{
  "n_head": 4,
  "head_dim": 64,
  "vocab_size": 526,
  "activation": "reglu",
  "rope_base": 10000.0,
  "parallel_block": true,
  "init_std_qkv": 0.036,
  "steps": 13337
}
MLP neurons of a small language model. Each row is named by its layer, matrix (down: output weights) and neuron, and shows model dimensions 144-239. Each number is 128 + 32 x the weight over its row's rms, rounded and kept within 0 to 255. A neuron's up and down rows have the sign that makes its largest values positive.
A block is one neuron, or neurons of one layer that tend to fire together. After each block is what it responds to, as a language model described it from the Wikipedia text at the highest values.

L6.down376 [105 130 148 145 136 155 157 191 109 151 114  86 175 145 118 183 100 114 127 161 145  89 109  63 114  92 156 146  88 107 117  95 121 145 123  80 121 137  96 125 155 136 178 120 137 129 172 146 145 130 156  92 110 133 165 206  64  87 123 137 137 156 100 106 127  53 134 119 171 111  97 191 120 150  83 166 179  95 122 111  98 165 164 151  69 164 100 179 172  85 118 144 177 143 120 151]
L6.down461 [144 109  52 126 162 181 120 116 123 131 130 151 165  73 136 136 159 111  39 138 136 153 133 142 133 163  92 206  61 128 155 110  71 123  91 124  81 156 145 190 105 110 101 127 176 122 129 121 112 173 151 129 117  83 134 137  95 124 172 178 130 193 108  74  92 182  61 169  96 110 153 113 154  95 173 106 154 100 180  99 104 149 108  81 156 193 142 146 104 142 137 141 110 126 121 141]
L6.down548 [128 138 101 176 107 145  89 162  95 104 184 122 188 191 132 125 168 142  89 128 103 137 103 144  80  86  85  98 154 154  94 138 182  83 131 138 188  92 155 122  74 134 155 160 117 123 108 128 130  80 103 137  78  77 160 106  62 132 115 171 113 105 162 149 142  94 110 168  71 142 123 127 120 162 134 107 174 118 153 172 163  99 139 150  96 150 145 162  79 114 164 132 124 169  86 135]
L6.down613 [ 86 171 192  85 126 148 114 133 137 137  89 106 115  95  92  46 145 157 100 126 177  95 117  63 118  99 147 148 126 128 167 185  72 137 212 191 100 153  46 131 129 155 108 108 151 172  74 110 116 173 124 135  89  57 102 129  56 142 169 208 118 125 136 121 160 130  89 145 151 120  60 169 159 132 136 102 108 136  92 126 144 159 151 173 107 155 137 100 137 144 104 133 129 107 104 143]
Mid-word subword fragments. Mid-word pieces of common words split oddly, especially ess in Profess(ional/or), av/ow after h (have, however), plus blank lines after headings.

L3.down64 [132  89 166  95 120 214 123 102 129 161  90 154 165 139 218  82 100 168 112 147 149  78 153 117 121 112 187 145  80 134 133 185 145 134 135 162  66 160 137 150 134 130  84 149 140  76 108 111 148 109  99 138 142 162  29 103  89 108 145 127 177 110 132 114 116 120 119  79 192 128 110 159 171 108 119  92 173  81 127 161 126 150 132 121 117 163 105 145 153 119 117 168 171 185 148 153]
Split-word middle pieces. Inner word-pieces of words split after a short first piece, especially the av of leave and have, the f of left, and -es verb endings.

L3.down84 [132  91 122 134 173 178 140  79  98  97 145 122 111 117 125 123 218 146 146 125 118  69 116 147 116  81  32 102 150 179 157  84 162 111 168 138 166 161 107 127 129 142  89 174 118 161  63  92 144 116 182 130 128 146 114 142 132 186 119 133 109 152 151 104  84 102 147 108 130  90 120 165 161 111 134  94 102 155 148  86 179 134 157 151 113 127 118 101 159 128 122 219 155 104  65 123]
Word-final suffix pieces. Final subword pieces that end a word split into several tokens, mostly plural or verb endings like -s, -ies, -ers, as in bell-ies, famil-ies, forbid-s.

L12.down1 [150 133 141  86  84 143 102 106 110 134 167 130  87 152 176 141  80 158 158 124  93 137  91 129 112  99  81 173 101 108  75 155 138 165 119 137  97 116 126 135 126 112 144  92 109 128  47 121  84 138 189 134 131 173 159 173 119 125 141  96 145 217 189  99 106  99 113 108 196 173 137 117 135 105 126 132 135 106 189 164  79 146 134 176 128  67 123 103 142 138 125 143 110  79 135 120]
L12.down5 [117 134 113 114 116 100 122  69 125 141 128 142 128 141 138  94 109 105 174  37 130 126 131  97  92  94  83 140 164 131 136 188 186 199  91 114 105 139 102 109 141 121 149  83 114 170  80 142 101 103 148 130 141 112 158 170 139 106  87 113  99 107 130 104 132  83 174 116 143 102 105  83 103  76 137  58 128  81 169 161 126 145 107 123 189 169 158 136 121 161 121 139 167 160 122 130]
L12.down144 [137  91  76 127 101 180 188 157 116 138  60 140 170  95 155 134 176 166 133 130 141 173 107 101 102 118 128 128 109 142 127 142 164 107 121 124 114 126 138  91 149  87 140 163 152 108 172  78 125 120 114 149 115 129 110 158 140 165  76 138  48 149 132  89 144  75 137 181  70 114 186 163 123 182  99  83 120 166 139 149  46 177 154  93 129 164 127 155 129 130 121 187 176  92  93 143]
L12.down203 [129  82  91 137 184  82 213  78  84 132 155 161 100 153 108 135  91 151 113 158 105 117 167 138  84 122 128 160 148 163 179 133 152 118 106 145  92 126  82 135  72 122 135  91 155 111  71 132 114 111 153  99 183 124 186 114 129 119 141 109 177 103 152  93 124 129 106 113 230 145  76 156 151 113 129  92 105 136 149 111 154 134 191 123 108 123 110 142 141 136  95 164 144  71 104 161]
L12.down307 [163 157 116 125  95 145 174 193  90 119 106 129 153 139 104 139 171 138 147  93 148 132 114 148 143  95 123 175 123 148  75  94 122 113 159 109  57 177 140 112  94 118  22 100 115  83 115 180 161 160 162 103 171 135 154 148 136 157  86 110 147 146 118 103 110  97 142  59 129  95 158 196  71 119 132  94 197 136 138 111 108 168 148 103  93 107 155 166 186 114  98 124 145 128 123 118]
L12.down397 [121 126 150 113 166 133 131 151 158 131 138  94 138 120 165 179 129 116 126 120 110 149 144 107 108  91 139 222 140 189 118 130 107 117 144  91  97 103  77  87  87  89 113  80 114 144 168 155 103 110 119 165  86 119 156 119 150 158 166  80 144  87 178 118 100  86  96 123 130  72 123 138 116  68 169 120 128  96 103 111 128 155 133 212 146 112 154 167 120 145 130 134 199 123 112 106]
L12.down440 [ 86 106 153  99 138 118 153  83 123 100 117 156 138 141 106 113 133 158 139 105  87 144 167  93 153 124 227 190 187 153 126  68 143 171 100 135  58 138  98 164 129 163 171 147 151 124 159 142  67 131 144 137 116 175 159 149 150 152 120  91 155 135 130 133 168 116 148  79 137 135  89 118  88 129 122 151 151 128 103 130 173 137 149 134 165 118 141 158 154 172  21 109  96 152  93 109]
L12.down441 [ 93  90 161 188 151 146 161 102 101 115 100 165 138 108 117 111 139 165  97 134 127 155 142 172 122 103 149 160 138 150 119 146 163  54 167 164  61 192 165 155 121 113 147 135  99 130  94 159 131 186 134  74 159 144 152 175 131 132 139  74 143 125 147 109 109 138  76  92 193 100 130 121 137 146  84 148  89  91  79 137 131 186  83 105 153 117 187 107 132 144 145 108 143 100 136 183]
L12.down491 [160 168 142 122 177 155 130 156 119  90 125 133 104 131 135 129 175 126 120 128 138 156  85 106 154 165 164 164 130 109 145 145 123 135 181 128 151 117 155 157 147 174 134 140  88 166 101 146 106 159 157 160 118 135 104 134 145 159 107  63 132 168 125 143 106 167  92 144 187 109 109  74  38 138 110  85 113 122 166  88 141 130 146 207 121 148 144  76 106 152  79 146 121 112 135 108]
L12.down511 [185  91 169 161 162  89 191  81 117 140 106 162 107 184  88  54 222  74 116 127 140 115  81  80  78 103 164 172 111  62 207  61  87 164 155 164 160 143  87 108 152 100 145 139 155 174 175 124 148 132 112 127 189  84 139 155 130 187 146 161  91 109 131 130  90 135 105  76 129 130 129  90  50  60 101 127 108 114 207 118 111 145  99 175  91 141 153 117 112 110 117 139 122 128 156 139]
L12.down528 [183 109  83  58 129 164 152 143 127 146 154 113 106 132 131 140 172 137 114 153 121  95 156 129  78 125  96 114  91 179 163 142 126 155 159 135 138 149  69 132 145 149 167 161 177 131 123 175 105  77 124 191 151 109 125  95 162 182 139 145 127 118 119 150 149 108  97 157 138 110  92 193 163  57 156 108  93 139 146 111 135 164 130  60 144 133 101 109 125 165 154 109 120 124 114 102]
L12.down533 [132 142 130 154  92 151 146 158 126 140 125 175 165 173 150 186 120  78 144 123  94  89 178 126 175  60 129  94 111  81 172 153 138  83 144 139  93 162  72 123 151 161 130 146 116 111 129 143 167 158 133 169  81 155 133  86 144  81 127 163 115 166 119 160 130 182 153 143 147 136 102  59  45 192  94 154  55 130 107 129 111 116 150  66 104 154 143 119 155 158 118 123 121 118  86 149]
L12.down610 [ 88 107 115 107 151 131 148  66 124 201 148  83 119 181  81 103 111 111 168 132 131 178  54 225  99 102 125 171 138 128 123 157 128 148 101  86 127 112 158 140 136 150 147 143  81 173  83 143 106 165 154 144 133 182 171 126 126 126 105  72 165 150 134 127 103 144 135 122 143 125  81  78 182  68  54 159 144  62  95 140 140 172  86 134 118 122 224 167 139 102 130 121 121 101 185 143]
L12.down654 [ 96 128 135 131 154 107 181 135 119 135 139  87 188 123 104 161 118 162 117 162 103  80 130 140 156  86 151 158 145 137 108  78 182  74 115 146 149  98 113 109 139 116 105 122 130  78 138  95 136 157 171  82 129 140 118 189 147 144 151 178 106 114 100 135 142 105 111  97 153 162 143 132 122 140  92 158  95 162 119  79 118 127 135 150 179 172 104  96 136 100 120 126 117 162  89  75]
L12.down666 [101 181  87 109 123 115 181  66 128  98 140  98 145 173 185  95 198 180 151 107 154  99 136 109 129 134 141 101 130 130 144 185 112  64  96 121 143 115  91 105 102 189 134 113 163 193  71 165 131 204 215 138 122 114 171 134 163 145 150 110 161  97 119 167 116 101 103 185 140 153  98 101 137  77  69  90  72 111 173 131  96 123 189  74 110 130 105 105 129 155 121 109 139 123 160 133]
L12.down689 [165 143 138 128 118  77 173 140  53 118 144 148 115 188 120 121 146 124 115 134 183 121 122 169 174 145 129 144 117 111 122 144 138 141 139 156 111 149 108 112  85 137  84 134 176 147  93 120 166 144 148 111  75 183 164 155 168 186 127  87 114 176 103 173  89 127 142 140  90 147 140 116 101  91 121 132 136  94 132 112 104 125 156 116 109  94 140 170 122 155  81  97 147 143 120 127]
Plural noun suffixes. Plural endings split off as separate tokens after a noun stem, such as the -s in ships, households, birds and Chiefs, also -es, -ers, -y in family.

L12.down8 [ 98  78 219 137 106  94 189 152 143  98 119 186 120 119  67 118 103 147 165 113 140 138 124 130 173 137 166 132 191 116 108 149 155 102  94  81 146 165 122  96 121  88 121 130 128 140  64 125 138 156 118 111  82  96 117  96 170 175 139 111 137 144 162 179 180  60  93 138 141  96 134  54 186  89  87 136 132 175 187 162 171 111  94 103 153 114  84 117 122 136  93 154 130 183 117 164]
L12.down82 [113 157 148 146  82 192  61 147 139 125 108 103 144 165 183 190 117 104 130  93  89 167 113 167 129 140  84 148  83 105 124 129 160 191 169 138 132 101 121 142 113 194 134 141 105 108 159 124 103 117 112 138  82 107 204  91 119  92 107 139  98 121 118 122  99 217 178 114 112 178 175  87 110  88  99 130 160 148 133 110 113  97 168  81 145 158 174  71 112  94 155 140  89  90 125 169]
L12.down89 [149 127 137 152 151 145 136  85 102 126 142 115 164  86 123 144  58 149 150 102 129 134 143 144  88 157 162 182 135 143 105 136 130 144 122 132  33 158 124 182 146  97 126 142  88 150 143 176 107 101 155 125 140  88 131 130 148 176 142  90 115 106 120 143 152 110 133  90 148  79 176 193 128 151  56 106 123  98  89 143 143 147  95 139 179  87 107 156 145  67 126  82 121 138 127  98]
L12.down108 [130 138 120  81  60 156 161 118 148 105  97  93 148  76 170 157  96 118 120  96 139 164  52 111 215 132 121 166 119 139 165  96 185  81 143 148 183  86 157 175 138 131 129 149 124 101 153 153 146  74 128  96 157  86 116 115 112  99  92 145 146 136 124 206 130 173 148 119  77  94 135 111 117 165 136 157 169 112 147 115 150 125 178 113 128 128 136 163 137 138 147  70 136 112 168 130]
L12.down243 [141 132 115 127 124 157 172  95 105 110 205  95  91 155  90  93 127 118 113  85 179 136  98 124 172 145 173 110 138  88 112 175 121 178 106 105 132 161 163 111 145 160 116 173 127 140 104 101 126 189 141  97  66 150 143 132 196 123  65 103 152 103 135 122 125  76 159 112 144 148 146 140  92 100 158  42 127 155 144 147  66 155 148 124 121 154 116 204 107 155 100 141  65 128  29 143]
L12.down267 [147 147 159 124  71 161 100 152 188  98 103  44 122  86 101 106 128  86 122 158 115 137 121 148 147 128 108 118 137 129 108  91 121 178  51 145 113 103 145 130 174 121 135 180 106 148 174 178 109 116  34 159  86  81 121 136  83 126 129 112 122 106 116  72 111 190 128 119  86  95 155  66 132 107 123 122  98 181 121  99 103 107  97 138 104 150 141 167 120 113 179 150 136 189 122 112]
L12.down282 [155 157 117 110 112 130 139  95 129 146 103 171  80 150 137  84 166 127 178  85 179  99  83  94 201 111  77 124 141 132 147 154  77 172 116 176 134 126 120 123 115 180 143 123 143 144 104 133 110 147 121 123 129 118  87 136 124 106  79 117 163 171 103 157 132 140 120 113 100 150 122  88 138 132 150 166 137 118 161  98 135 106 142 116 157 105 124 121  68  70  96 116 195  84 137  99]
L12.down283 [140 121 108 123 143 177  76  61 113 114  91  80  68 151 117 150 112 197 150 150  80 125 119 112  67 179 131 165 117 114 130 154 142 151 152 144 111 131 140 185  78 193 184 115 125 142 154 146 132  94  79 158 104 105 121  81 147 154 108 163 141 177  97 106 125 101 119 140  73  99  93 101 138  74 185 206  96 116  95 167 155 160 189 167 134 143  69 130  87 128 148 164  47  81 101 121]
L12.down378 [158 149  33 133 162 134 132  44 136 138  77 194 121 124 149 152 116 177  90 144 101 113 133 124  51 121  34 174 120 100 152 150 146 164  63 110 141 171 113 133 145  61  93 111 146  85 116 128  81 182 182 108 169 113 157 149 109 112 102 143 146 151 144 126  97 171 122  66  91 122 126 161 184 108 148  84 123 153 122  90 113 137  74 135 149 129 100 120  83 129 137  92 156  78 107 110]
L12.down407 [150  82  81  61 123 169 128 126  99 160 138 115  82 125 165  93 146 164 117 109 113  89 134  53 139  96  87 145 177 116 120 135  60  89  70 168 156 119 105 160 119 159  87 189 142 148 146 128 126 154 111 106 166 141 150 137 122 139 130 101 175 120 120 181  77 147 132 169  85 160 135 146 146 107 134  99 118  81 123  64 137 176 150 131 152 167 151 127 163 108 129 134 108 155 126 123]
L12.down410 [ 87  80  87 156 138 113 191 129 140 116 104 111 124 136 129  75  83 155 136  92 152 160  92 112 151  59 104 178 124 135 122 119  55 115 147 145 130 150 137 124 172  83 149 143 158 185 231 115 141 130  69 107 100 121  99 132 105 143 141 165 101  81 101 147 121 129 163  87 113  89  77 138 107 143 185  92 176 105  93 141 149 177 112 205 142 119 145  85 167 159 113 119  74  76 127 169]
L12.down457 [ 96 153 136 147  91  96 124 113 105 103 121 129 118 168 111 125 149  96 104 120 151 145 213  70 127  51  94 144 101  89 129 185 129  99 146 168 115 126 100 128 114 133 121 119  82 133 154 172 117 160 135 116 101 126 131 163 150 134 147 116 105 138  68 147 160 130 146 152 136 122 201 116 162 166  52 159  98 129 127 173  91  86 102  85 121 154 105 180 185 136 161 143 161 106  90 161]
L12.down508 [ 93 179 133 118  84 168 142 179 124 188  70  83 186  79 113 185 132 143 115  69 151 150 121 100  79 132  73 125 189  99 129  78  94 119  90 163 145 116 109 114 136 114 121 151 175 112 187 138  90 144 119 119 129 150 167  79 129  61 133  47 146 113 157 107 140 108 160 122 101 113 129 197 133 126  98  76 109 129 100 118 127  95 138 133 172 178 145 124 103  85 128 108 172 106 123  71]
L12.down536 [ 82 162 200 153 138 101 110 140 127 138 134 130 130 134  95 133 161 163 138 122 167 149 117 166 117 162  99 131  77 152 149  91 130 110 175 138 165  59 103 112  82 104 161 143 117 144  71 123 146 113  81 133 170 119 123  94 153 124 116 151 193  71 129 139  82 142 125 168 145 117 147 142 211 120 101 130 106 128  80  91 133 116  80  86 116 151  84 148 130 153  81 162 155 151 119 126]
L12.down669 [117 153  89  82 176 172 199  98 132 112 124  97  81 144 119 105 133 111 165  87  74 142 143 137  96 118 102 149 169  73  99 107  96  98 206 201 136  76  99 190 130 129 109 175 128 137 104 200 119 155 135 112 146 136 108  63 130 121 117  69 143 143  86 118  96 126 160 105  63  95  89 125 151 187 134  97 167 133 118 156 140 121 100 124 163 139 113 125 131 202 113 182 106  89 163 129]
L12.down680 [116  45 120 141 165 167 125 123 115 146 138 141 135 118 164  59 102 107 106 171 106 133 120 121 142 164 141  93 108 109 167  93 162 131 116 150 143  61 113 151 124  94  78 110 184 116 196 165 141 154  50 110 158  72 138 112 154 126 141 126 164 140 103 180 133 129 130 111 124 124 103 160  93 122 135 107  58 126 149 131 142 171 158  87 143 145 114 115 166  76 156 102  93 165 167 131]
Mid-word fragments of common words. Middle word-piece tokens inside common words split oddly, mostly "av" in h-av-e, also dev-el-opment, incl-ud-ing, d-ur-ing.

L6.down490 [152 127 157 123  95 166 115 138 113 169 194 139  44 146 110 165 134  86 161  75  92  90 113 121  97  53 132 138  48 134  71 146 141  92 134 135 125 214 138 112 125 159 111 141 124 122 146 110 183 115 152 121 126 125 182  94  84 122  56 156 139 119 145  89  78 139 125 174 162  73 111 142  77 123 171 161 123 138 151 148 160 174 155 166 105 140 139 113 154 168 148 128 122  57 143  61]
L6.down636 [129  87 136 125 144 140 224 135  59 101 150 139 125 125 146 127 126 139 122  93 167 182 150 112 106  76  95  76 105 137 117 105 108 159  98 136  64 140 114 107 135 105 127 116 216 152  84  88 117 130 190 140 163 173 126 175 116 139 123 142 184 142 109  95 159 123  93 147 112 123 111 140  73 156 193  73 146  91 151 160 188 109 147 141 136 139 170 129 183 164 117 152 142 151  79 195]
L6.down649 [133 105 161 114 113  76 115 108 120 126  52 103 124 153 163 107 121 154 155 105  97 124 126 121 144 154 171 135 107 103  86 174  63 123 154 133 154 117 118 163 116  87 123 119 149 193  89 113 158  97 136 103 105 107 159 162 149 128 147  72 151 123 189  66  43 113 134 138 125 131 175  53 161 163 137  85 134 164 116 157 132 205 156 123 106 138 175 159 132  90  98 148  42 100  79 162]
L6.down686 [180  39 123  94 121  74 111  92  97  81 130 109 117 102  95  63 121 112 146 150 167 121 199 131 122 127 141 201 187 164 156 146 145  99 109 129 117 155 159 103 113 132 138 116 128 123 118 129 127 124 102 107  91 115 153 150 120 146 139  76 145 134 120 168 175 126 143 156  97 157 128 136 106 149 115 121 130  51  76 137 139 125 117  97 183 167 145 134 176 146 123 130 121  98  91 186]
Split-word final suffixes. Final word pieces that finish a noun split into several tokens, mostly plural or agent endings such as -ers, -ies, -s, -er (Volunteers, miniseries, singer), with occasional mid-word fragments like Le-i-bovitz.